From a checkpoint of a small transformer trained on Wikipedia: 7.08M parameters.
MLP neurons of a small language model. Each row is named by its layer, matrix (gate and up: input weights) and neuron, and shows model dimensions 16-79. Each number is 128 + 24 x the weight over its row's rms, rounded and kept within 0 to 255. A neuron's up and down rows have the sign that makes its largest values positive.
A block is one neuron, or neurons of one layer that tend to fire together. After each block is what it responds to, as a language model described it from the Wikipedia text at the highest values.

L7.gate20 [154 142 124 146 156 141 142 149 145 155 130 119 132 136  85 128 108  61 160 150 121 170 146 131 113 145 131 121 157 135 142  94 137 120 178 129 124 101 112 127 139 131 133 171 158 110 139 179 111 113  78 110 174 177 111 111 148 130 116 119 111 144 126  84]
L7.up20 [133 106 129 125 140 118 154  98 149 111 114 137 131 158 124 119  93 140 164 158 136 109 141 121  86  96  91 112 147 117 168 135 156 171 116 155 108 112 139 127 119 105 177 106 165  85 171 152 120 129 110 126 141  88 143 117 117 154 155 112 150  96 124 154]
L7.gate69 [114 123 102 175  95 101 127 135 113 120 100 119 175 125 187 105 133 148 170 152 100 103 103 110  63 133 147 120 156 111 137 141  82 122 152  84 137 122 114 109 131 139 139 150 109 180 129 113 104 113 154 123  80 151 148 107 141 143 133 128 142 131 123 117]
L7.up69 [114 111 118 111 157 134  87  88  89 131  71 124 117 112 129 153 131 117 127 171 125 162 108 119 110 109 147 142 114 147 155 189 154 144 100 149  97 125 160 109 141 123 101 156 161  74 158 112 147 112 131 139 119 111 143 110 125  97 132 136 139 118 119 104]
L7.gate143 [ 83 152 146 106 111 106 159 157 132 149  79 123 108 111 141 113 116 137 105 150 138 127 129 135 148 153 130  61 126 105 126 137 125 116 143 115 134 138 123  75 155 137 119 119 132 115 153 114 140 116 176 150  78 124 115 206 149 124  81 123 163 190 112 101]
L7.up143 [128 132 134  97 114 146 153 103 143 136 120  83 140 105 143 146 126 131 189 146 125 152 114 143 120  88 121 148 115 118 114 176  62 148 118  84 122 153 136 138 117 196 116 123 146 133 123 138 158 139 142 130 128 121 178 117  87 134 137 104 143 158 154 128]
L7.gate153 [129 158 129 133 116 162 121 130 101  82 160 134 153 152 112 145 135 130 124  96 139 122 146 143  98 128 120 144 129 126 110  79 108 189 130 154 142 173 118 134 174 113 126 173 140 124 148 141 124 155 156 127 123 137  96 126 116 157 148 133 122 166 134 135]
L7.up153 [110 116 118 125  96 117 102 151 102 140 140 127 132 148 131  79 115 107 142 136 142 147 152 133 126 135 116 142 113 146 191 120 129 173  74 105 109 107 126  85 140 109 126 155 119 113 149 146  91 162  94 157 141 154 157 139 125 116 133 174 108 121 117 133]
L7.gate174 [127  95 153 136 141 127 101 152 167 131 154 107 123 128 129 155  94 126 146 126 143 121 159  94 152 142 148 111 114 127 183  96 130 147 184 168 134  93 119 133 126 126 128 163 100 173 123 134 136 152 137 136 143 159 134 164 139 106 125 149 147 118 156 103]
L7.up174 [121 135 105 131  99 145 134 142 128 133 135 122 140 128 155  77 136  81 159 108 114 134 148 147 100 131  75 107 150 137 128 120 160 130 108 117  83  82 170 147 125 137 173 160 141 102 137 154 155 122 158  93 138 143 127 154 107 106 117 139  75 111 165 124]
L7.gate212 [100 144 157 110 141 130  99 108 104 113 141 116 138 137 114 132 134 103  92 142 150 123 166 154 114 127 121 105  82  99 147 126 104 112 133 143 147 113 115 129 169 124  90 174 105 133 115 180 129 130 120 162 128 136  98 172 141 124 111 117 169 148  89 136]
L7.up212 [116 153 121  91 117  83 106 142 108 115 103 156 131 151 146 135 122 106 178 144 162 145 115 131 129 115 145  89 142 116 120 160 106 117  94 136 151 101  76 127 112 125 148 121 179 167 111 101 121 145 142 103 158 155 145 193 118 117 138 105 151 122 101 111]
L7.gate245 [ 95 110 145 132 149 100 114 141 118 102 160 129 131 179 149 112 131 121 130 152  70 105 149 172 116 169  80 146 179 139 145 130 133 137 167 143 133 110 134 168 147 144 122 161 137 116 144 138  75 102 131 136 113 127 123 151 119 111 138 110 138 118 135 172]
L7.up245 [137 116 137 108 127  94 112  90 141 149 105  97 125 170 112 137 110 103 144 124  90  92 117 163 131 124 122 129 136 168 169 152 139 124 120 130 135 143  96  97 158 133  88 104 151 148 136 148 173 115  78  90 137 157 103 110 129 127  99  99 129 129 114 131]
L7.gate306 [105 146 119 123  92 110 106 115 180 116 133 146 124 152 122 106 119 109 122 154 136 114 149 131 139 156 102 126  99 141 112 132  97 117 143 144 142 127 113 118 135 140 112 138 152 123 188  93 152 107 141 146 158 119 145 156 141 113 146 134 167 121  90 122]
L7.up306 [118 130 142 120  92  78 110 153 151 115 135 123 133 153 101 152 109 105  82 129 115 145 189 124 105 171 129 136 103 145 121 151 146 146 144 156 108 107 153 114 120 139 158 128 150 137 188 136 128 146 110 146 143 106 125 157 142 128 160 105 105 172 114 173]
L7.gate310 [137 124 108 164  84 147 166  51 103 115 171 112 111 118 127 117 154 122 120 151 143 110 134 134 128 123 137 164 117 104 114  85 117 101 129 141 123 119  94 147 121 149 136 154 146 115 102 126 133 128 145 121 123 108 131 131 155  99 127 114 111 149 131 143]
L7.up310 [113 123 119 132  82 110 148  89 126 163 122 138 134 113 199 112 129  86 123 122 108 127 142 109 126 103 141 120 102 135 124 125  84 123 129 161 110 131 105 169 130 105 128 131 147 117 101 129 151 130  88 116 125 129  99 121 135 146 147  72 118 108 137 187]
L7.gate313 [135 176 144 127 144 143  87 187  96 155 140 111 137 138 116 151 148 145 144 170 104 167 152  73 143 171 111 168 103 146  85 144 173 133 134 147 110 150 125 138 132 135 147 142 110 143 126 131 162 111 115 119 106 100 102 142  76 132  76  90 145 141 125 144]
L7.up313 [141 103 126 122 120 109 104 148 138 131 111  90  86 108  58 126 130 155 163 127 110 105 170 145 143 130 110 122 133  83 136 135 143  96 135 121 173 144 160 139 166 100 126 155 146 113 153 129 132 122 119 138 140 100 162 129 155 131 138 152 151 133 146 104]
L7.gate319 [122  77 124 134 137 112 130  77  71 119  80 107 126 163 128 146 141  76 128 109 111 147 110  86 130 119  93  97 103 147 129  70 103 156 154 135 131 130 160 101 118 168 136 155 138 160 165 115 137 150 115 147 102 142 128 115 131 100 100 127 115 124  98 138]
L7.up319 [ 94 112 161 136 155 145 110  97 104 109 169 133 122 145 134 145 133 115 182 166  85 119 109 105 126  80 141  82 152 133 141 117 102 161 133 154 149  95 121  79 132 158 148 152 122 137 135 158 138 141 104 164 112 133 104 153 121 113 115 111 111 148 118 115]
L7.gate413 [141 197 131 139 123 137 136  92 136 175 147 110 124 127 141 163 152 125 154 112 119 128 128 100 131 122 170 136 123 110 168 117 129 122  77  91 143 164  99  95 141 179 119 117 166 107 149  95 118 123 134 136 136 135 109 132 187 144 165 136 105 132 129 131]
L7.up413 [ 94 126 145 163  76 120 130 120 149 110  94 119  90 125 147 145 140  91 106 119 109  79 107 133 151 102 153 155 108 110 143  98 120 114 146 149 140 147 114 131  96 180 185 157 166 152 140  89 143 105 158 150 116 112 147 150 151 119 129 151  83 128 135 122]
L7.gate435 [141 135 135 103 113 104 150 125 123 108 122 110 143 136 148  83 139 124 153 149 140 136 126  97 152  95 139 114 134 121 143  85 112 136 110 143 123 141  82 137 146 105 148 115 130 158  97 124 129 137 148 114  96 138  88 155 138 109 129 120 144  95 136  88]
L7.up435 [147 144 149 134 100 124 118 122 133 120 143 110 139 118 162 145 135 141 133 187  72  91 122  99 147 131 150 142 111 113 166 107 112 120 133 120 155 104 168 122 104 148  81 142 124 137 118 149 153 160 132 158 145 121 109 138 145 117 167 110 151 109 130 120]
L7.gate437 [109 129 137 141  87  94 132 142  83 118 140 112 132 131 103  67 139 101 118 162 163  76  95 113 125 138 136 146 164 107 131 141 151 109 144  90 135 148 154  83 144 147 144 147  95 102 146 136 105 161 159 125 172 161 107 140 123 176 127 109  98 129 149 102]
L7.up437 [159 145 156 118 144 142 122 139 155 143 133 129 106 169 120  98  95 132 122 142 130 133  68 124 108 120 134 119 150 137 145 153 183 145 115 118  88 183 113 109 162 111 137  88 138 137 150 102 130 118 119 155 134 132 128 133 149 142 138 132 122 147 133 129]
L7.gate439 [125  94 127 125 142 160 116 118 102 111 129 114  99 103 122 125  93 115 166 155 141 178 154 120  80 162 139 119 117 138 151 139 126 154 175 110 172  96 140 134 133 124 153 143 129 162 153 115 136 148 121 135 139 135 146 157 147 135 126  97 128 146  99  97]
L7.up439 [121 115 146 132 138 126 100 133  92 150 119 140 126 105 156 103 152 132 153 125 111  63 140 139 114  99  62 147 141 111 123 165 150  94 123 153 106 160 126 121 132 123 107 125 102 157 198  97 104 122 109 138 152 145 148 118 119  90 154  86 105  98 127  98]
L7.gate460 [126 150 127 132 128 129 104 131 111  94 138 157 122 159 140 151 100 154 145  93 130 182 153 125 131 154 143  97 141 115 160 110 143 115 129 132 189 102  95 100 159 110 171  95 132 133 130 151 132 107 164 110 143 110 152 178 133 117 128 124 121 136 101 142]
L7.up460 [124 128 127 107 151 137 132 114 170 129 100 131 133 115 113  85 103 102 136 123 166 133 155 123 119  90 139  52  79  95 140 130 119 123 103 126 144 151 144 137 117 159 113  92 152 134 123 131 113 132 115 121 140 122 112 173 129 124  87 173 115 155 153 138]
Responds to: Article title closers

L6.gate35 [139 127 141 137 107  92 158 118 106 150  97 111 120 137 169 104 126 119  49 146 122  98 143 129 130  94  99 133 174 119 137 147 162 130 166 109 124 142 156 132 149 149 110 165 101  94 186 134 144 130 137 191 106 123 144 117 103 139 123 117 114 121  81 126]
L6.up35 [142 152 122 143 129  81 107  99 107 153 133 103 114 121 139 141 119 116 140 156 147 117 171 134 115 158 170  88 134 113 123 107 129 121 159 112 134 146 167 134 141 104 168 170 100 103 107 174 123 130  89 129 141 107 125  93 114 156 128 132 125 139 113 149]
L6.gate47 [ 94 127 135 131 127 154  79 114 146 115 124  87 132 157 132 140 120 153  99  77 136  97 106 116  85 145 130 142 175 105 100 132 138 127 153 110 121 142  97 115 126 125 107 109 119 141 156 126 143 133 135 111 133 134 109 118 151 130 156 135 143 182  89 147]
L6.up47 [134 131 191 108 125 136 146 134 140 174 155 143  87 167 106 160 157 106 125 127 165 154 137 134 140 123 107 146 105 165 131 117 144 126 118 128 138 161 126 136 143 135 135  98 134 143  84 124 110  98 163 114  94 129 125  83 134 132 141  94 146 143 125  96]
L6.gate99 [129 144 135 167 105 116 121 107 125  98 124 114 133 141 125 104 143  73 131 162 120 121 108 124 148 100 102 111 118 158 161 161 127 137 132 119 121 109 103 109 141 124 105 133 136  89 151 138 152 156 134 165  69 118 125 136  87 113 130 126  72 114 108 121]
L6.up99 [139 148 141 137 125 150 117 121 121 141 112 110 117 108 131 123  98 131 140 160 172 134 124 122 103 148 132 124 162 110 119 155 116 157 137 120 133  99 109 104 160 141 134 121 150 131 133 120 132 187 114 144 124 139 146 121 102 130 113 138 107  95 164 140]
L6.gate279 [140 128 140 119 128 182 101 114 123 154 119 111 106 134 134  92 113 148 138 147 115 127 157 119 143 171 152 129 131 120  93  95 134 128 136 137 116 155  87 148 141 146 150 126 124 117 185 181 142 131 152 128 119 166  87 111 168 127 166 141 112 106 109 132]
L6.up279 [114 151 131 161  94  89  87 125 103 134  86 141 111 146 102 134 153 146 125 184  88 105 118  85 140 121 129 120 112 116 147 139 120 148 117 171 147 116  88  94 111 104 102 136 136 116  90 122 144 113 135 126 170 128 108 131 134 130 124 135  96 123 189  99]
Responds to: Partitive "of" after quantifiers

L3.gate60 [133 137 133 140  86 122 146 138 137  86 104 106 130 137 122  86 107 109 143  97 114 166 145  85 128 112 117 167 139 128  63 117 118 145 110 114 111  99 103 117 132 166 138 159 135 175 153 136 110 141 129 136 119 156 119 142 153 108 135 123 105 128 125 129]
L3.up60 [ 95 100 148 114 139 106 155  79 130 126 130 128 109 131 140 129 106 120 132 139 106  86 135 106 121 113 108 179 120 103 166 130  96 127  52 169 134 148 135 131 120  78 136 116 151 133 129 140 177 106 161 134 157 122 119 138 152 133 149 136 129 145 122  98]
Responds to: Closing title equals-sign

L3.gate177 [ 92 121  95 130 148 146 129  78 110  97 145  88 119 156  95 141 151 127 120 162 100 100 196 138 120  88 162 157 138 151 111 137 149 103 144 109 158 124 120 139  95 113 170 179 148 158 179 135 107 141 136 187 150 101 149 146 153  82 114 104 137 115 124 139]
L3.up177 [111  95  91  76 134 157 137 106 122 121 111 121 122 121 135 125 117 107 174 122 134 100 148 138 143  92 130 138 143 133 146 128 158 131 113 201 100 119 142  84 110 111 137 121 106 142 116 122 125 168 150 121 126 111 137 154 131 116 124 124 150 136 145 135]
Responds to: Closing parenthesis after dates

L7.gate1 [ 63 115 136 148 129 171 151  67 168 107 147 174 129 101  96 119 133 153 122 156 151 136 121 140 135 110 121  97 124 125 110 102 146 143 129 129 144 111  95 123 111 162 137 112  90 104 155 111 136  77 154 147 125 145 159 137 107 157 163 144 111 123  88 100]
L7.up1 [103 140  92 113 113 146 105 153 133 192  68 105 129  91 120 141  89 134 113 134 123 112 137 103 142 110 129 134 128 113  93 145 133 109 113 115 144 131 129  99 103 153 134 132 150 140  97 134 120 144 181 113 114 125 109 136 107  94 105 157 104 110 144 152]
L7.gate2 [154 123 136 121  91  88 127 134 127 112  80 123 134  79 104 106 131 102 132 142 148 141 138 139 136 113 168 126 123 153 153 116 133 141 126 122 152 145 136 133 148 131 104 124 130 128 136 110 124 122 165 111 162 142 148 148 150 110 155 177  94 105  97 146]
L7.up2 [147 107 113  88  99  98 130 107 110 126 105 143 124  89 149 121 172 107  99 133 119 153 145  93 102  89 112 143  80 167 166 120 114 110 124 150 112 122 139  99 139  97 135 129 148 121 194 111 154  93 125 111 105 127 131 105 131 116 139 159 138 129 125 118]
L7.gate28 [119 103 157 112 123 171  99  96 102  92 144 106 162 151 148 207 110  91 105  92 153 169 122 129  61 118 164 113 106 107 161  98 160 113 130 159 139 134 122 113 147 140 111 103 141 147 133 155 134 121 154 169 165 139 131 106 119 103 154 108 158 115 131 131]
L7.up28 [108 142 141  92 160 173 111 109 144 177  76 152 130 133 176 147 120 141 157 166 119 146 132 120 146 134 117 151 116  66 129 124 114  89 133 118 149 190  96 123  84 131 154  68 135 116 123 113 136 105 164 153 142 130 163 128 101 144 135 115 110 138 104 124]
L7.gate53 [117 131 125  98 124 110  78 144 164  78 120 108 108 101 127 123  91 131 151 156  95 112  95  93 111 136 140 100  98 131 136 144 125 142  94 149 137 182 121 104 147 160 103  90 155 102 131 123 132 135 106  98 108 119 157 133 131 150 141  94  99 139 114 142]
L7.up53 [126 109 187 114  97 136 151 141 112  97 153 107 118 116  90 120 150 127 143 150 136 156 136 123 150 143 124  93 160 152 140 133 143 123 142 152 124  92  87 122 142 138 146 130 142 129 122 145 126  93 126 117  68 162 144 161 143 103 132  94 139 158 124 124]
L7.gate63 [110  85 181 134 128 207 132  94 152  87 149 136 111 129 127 166 161 157 154 159 125 128 158 119 127  91 148 101 132 164  81 132 142 128 127 120 158 107 116 121 149 154 138 103 118 111 144 115 126  97 155 174 145 153 151 182 123 138 105 153 137 134 123  94]
L7.up63 [ 86 164 143 107 111 148 120 104 125 136  70 119 118 148 111 114 112 122 136 107 112 156 125  83  97 135 160 162 135 126 124  93 112 133 146  56 121 126 117  94 125  89 159 132 146 121 113 110 159 132 154 145 106 115 104 113 142 151 120 137 107 153 144 138]
L7.gate79 [ 95 121  87  99 120 117 110 124 153 118 155 154 119 126 127 126 152 141 126 136 122 149 128 144 110 109 126 147 124 100 104 137 140 102 148 191 101 124 136 127  83 147 130 145 124 127 124 143 112 162 163 159 166  99  84 154 124 158 126 110 189 132 159 125]
L7.up79 [ 88 115 106  97 137  73 119 169  95 114 118 129  95 160 158 152 156 100 145 114 128 184 113 125 138 104 124 173 136 150 176 137 143 138 103 143 108 126  94 134 124 137 141 124 124 147 125 136 135 144 141 163 159 106 119 118 155  96 106 144  75 156 123 110]
L7.gate129 [168 103 146 152 162 131 105  90 124 135 129 169 132 138 181 118 130  95 167 133 118 150 122 149 126  91 135 128 160 173 106  99 170  97 141 136 164 140 133 133 145 100 130 124 160 115  99 111 135  96 143 105 112 137 100 106  83 119 167 120 161 117  97 118]
L7.up129 [ 92 127 128 127 153 152 179 147 158  94 131 105  96  82 128 126 149 124 145 123 143 101 138 119  97 126 148 117 108 137  93 115 111 114 148 132  69  88 170  86 135  99 107 137 123 120 139 122 142  88 145  78 157 189 111 147 110 104 153 135 163 153 134 128]
L7.gate147 [140 140 154 118 137 141 130 126 139 128 151 152 150  97 107 102 115  98 121 171 103 112 124 144 125 169 126 102 104 154 130 113 129  92 161 125 104 119  98 157 184 184 175 134 109 110 159  74 132 123 146 109 106 153 114 150  61 135 119 128  70 131 111 144]
L7.up147 [145 142 174 117 103 169 123  95 129 138 134 131 145 126 102  90 134 141 123 103 103 143 104  86 134 123 125 153 106 166 111 143 119 122 160 145 139 130  82 126 143 162 116 167 115 158 103 147 144 120 107 126 135 154 169  99  84 125 127 157 130 143  79 148]
L7.gate189 [115 165 119 131 122 135 102  89 159 141 137 126 134  91 126 130 133 103 104 124 150 144 171 140 119 140 141 110 121 139 146 132  92  62 121 147 128 143  73 125 137 130  95 141  97 163 132 143 126 181 132 112 143 177 141 134 124 124 135 154 139 120  91 124]
L7.up189 [146 137 135 122  73 152  91  97 144 128 154 127 138 123 130 114 160 139  92  99 137 146 173  94 141 132 127 125 118 125  92 139 147 100 122  86 168 148 159 117 119 122 150 117 106 137 139  91 124 143 146  98 157 106 104 137  83 146 161 147 148 122 119  96]
L7.gate205 [175 121 118 125 120 131  95 119 102 113 110  96 115  89 163 157 134 134 143 108 146 120  90  88 158 138 180 124 144 124 118  83 150 178 151 162 100 158 120 135 129  92  95  90 116 146 138 134 153 162 126 151 104 126 147 110 145 128 107 133 178 157 126  99]
L7.up205 [183 115 122  81 147  97 137 124 139 110 105 147 132 125 153 157  89 115 180 152 122 131 111 130 152 103 164 116  80  97  89  88 141  93 152 113 135 172 147 144  86 124 135 123  92 144 132 100 167  84 164  97 133 135 110 117 140 131 110 128 130 140 122  72]
L7.gate279 [110 107 117 144  92 190 123 146 165 112 134 165 121 146 119 148 122 143 136 163 122 127 119 144 137 124 180  58 125 109 127 124 115 131 126 145 165 150 120 118 126 145 146 139 117 107 135 104 109  99 137 109 121 111  67 128 116 112 149 125 138 166 111 129]
L7.up279 [131 131 118 132  95 159 108 183 112 138 108 140  78 118 122 119 160 115  92 139 102  82 125 132 145 138  82 122 133 145 114 115 124 109 148 168 133 122 148  97  97 135 144  88 134 143 138 135 141 125  97 125 101 148 131 112 107 128  61 113 149  99 102 106]
L7.gate338 [162 107 115  68 157 166 117 107 159 101 143 116 124  87 139 137  96 152 153 179 153 135 126 142 131  94 159 172 104 130 136 136 138 130 135 114 134 123 133 112  84 139 154  79 141 113 176 113 131 133 112 140 161 129 102 146 141 106 127  81 163  88 107 117]
L7.up338 [ 98 129  92 149 109 131 110 154  90 115 124 124 154 139 140  99 138 100 190 171 124 155 123 125 142 113 138 112 132  90 160 100 111 167 137 117  95 126  95 134 112 159 116 158 127 146 141 123 131 114 154 123 117 148 117 108 114  98 156 106 142 129 137 118]
L7.gate469 [126 129 111 140 127 123 102 162 150 101 135 129 133 139 137  93 132 108 109 187 119 160 154 159 155 133 149 107  99 139 123 153 160 138 106 115 113 117 178 152 113  97 127 124 156 137 140 103 125  98 168  99 134 130 122 123 140 131 129 136 132 123  78 167]
L7.up469 [145 129 119 128 121 109 135 129 139 142  86 141  85 125 121 160 122 109  95  98  77 186 101 142 147 121 132 113 110 125 128 171 111 146  94 113 156 160 135 140 135 128 105 137 113 119  90 121 142 105 126 116 144  80 128 129 125 117 162 120  79  90 130 140]
L7.gate471 [111 119 137 168 100 124 147 137 118 106 122 158 138  84 178 139 105 127  81 126 168 140 145 107 128 121 166 105  88 102 112 128  95 189 163 143 107 165 138 137 125 107 153 102 139 156 116 152 112 160 116 143 125 122 113 148 124 131  80  90 114 134 104 134]
L7.up471 [111 122 127 154 120 142 151 142 125 111 125 161 143 134 136 145 141 118 137 106 142 109 120 137 106 149 145  85  92 139 135 166 144 131  89 133 120 125 118 147  99 127 102  88 147  95 126  58 129 152 131 123 116  86 121 169 126 124 112  84 103 148 176 137]
L7.gate480 [ 80 113 147 130 122 150 138 101 120 102 127 118 132 170 148 132 143  97 116 123 128 158 110 103 147 100 132 157 132 176 122  89 152  86 185 121 121 112 131  51 126 116  95 143  96 152 133 127 152  97 116 120 111 151 100 130 108 121 141 105 112 121 129 107]
L7.up480 [130 134 121 120 118 157 125 129 122 121 178 127  91 136 172  97 151 151 112 171 137 122 154 134  95 148  97 120 100 113 110 181 151 127 154 128 173 132 113 145 126  98 138 159  92 131 149 127 106 119 133 119  97 138 172 177 161 118 126 144 133 121 154 128]
L7.gate502 [ 99  95 116 118 105 171 128 136 111 113 158 135 109 158 153 122 109 129 127 135 132 150 107 109 100  99 175 106 147 138 122 133 151  96 112  98 138  85 145 137 150  97 183 128 191 134 135 143 112 117  93 147  96 134 155 128 158 154 133 124 127 166 136 105]
L7.up502 [111 139  92 143  80 130 126 110 157 101 157 116 146 172 144 184 111  97 139 135 129 116 141 162  94 136 184 113 107 190 148 154  91 142 138 109 113 121  89 179 123 135 151 114 113 139 138 162 146 132 147  92  96 127 113 138 145 155  93 153 133 106 136  89]
Responds to: Sentence and clause boundaries

L6.gate41 [ 84 130 111 138 102 146 156  95 202  48 111 144 150  95  97 164 124 136 161 135 107 130 138 128 112  81 127  96 142 123 138 150 133 119 133 140 124 155 136 127 156 166 161 130 192 144  95 123 111  97 120 124 127  93 134 144 158  74 147  87 111 141 107 130]
L6.up41 [ 99  91 115 133 100 160 123 109 135 105 133 126  88 103 154 136 134 132 138 114 112 114  91 131 148 110 143 164  99 136  91  98 152 109 142 168 114 151 150 145 122 133 133  94 139 119 105 130 113 121 181  90 152 123 133  85 118 106  93 127  71 133 130 134]
L6.gate94 [129 141 121 178 140 101 134  99 129 139 136 206 132 120 100 165 136 129 120 167 129 134  88 135 152 140 134 100 130  89 137 187  86 127 132 116 126  94 124 116 117 138 165 118 149 129 127 132 114 128 176 108  97 145 124 115 125 111 146 118 116 176 144 144]
L6.up94 [143 104 170 158 140  85 160 190 125 143  88 139 123 126 121 152 136 119 133 112 126 126 113 111 100 159 159  51  79 140 147 159 101 118 151 104 107 137 163 121 114 135 137 163 139 151 114 110  79 115 145 132 131 148  86 159 133 130 153 120 142 111 132 129]
L6.gate107 [180 146 126 142  89  98  93 101 153 105 104 151 137 154 116 173 140  95 144 166  90 115 140 130 174 135  93 120  95 161 115 132 119 137 111 137 121 164 116 157 130 122 127 111 140 131 136 134  94 116 136 121 117  81 116  95 147 122 134  99 111 135 130 108]
L6.up107 [120 142 161 123  84 147 151 133 133 146 155 154 118 136 133  83 130 125 157 126 157 140 141  87 106 103 148 115 159 112 123  64 120 130 150 170 151 109 112 157 136  84 137 128 104 141 118 134 111 107 117 148 124 128 165 164 154 156 128 148 113 132 145 128]
L6.gate443 [132 158 144 143 112  98 134 101  98 115 133 151 148 185 127 130 129 136 135 107  82 110 118  78 102 160 119 100  81 123 155 126 127 134 105 116 113 165  91 156 111 121 109  87 119 169 129 138  43 157  99 136 117 103 157 173 152  90 133 103 110 163 105 113]
L6.up443 [130 149 148 162 131 151 122 167 163 117 142 123 101 123 146 134 171 122 137 129  75 135  87 114 104 104 157 141  86 117 150 145 104 110 136  98 130 144 148 121 104 116 138 152 150 109 172 108 187 196 110  91 101 149  59 107 148 119 117 100 141 152 118  91]
Responds to: Heading close markers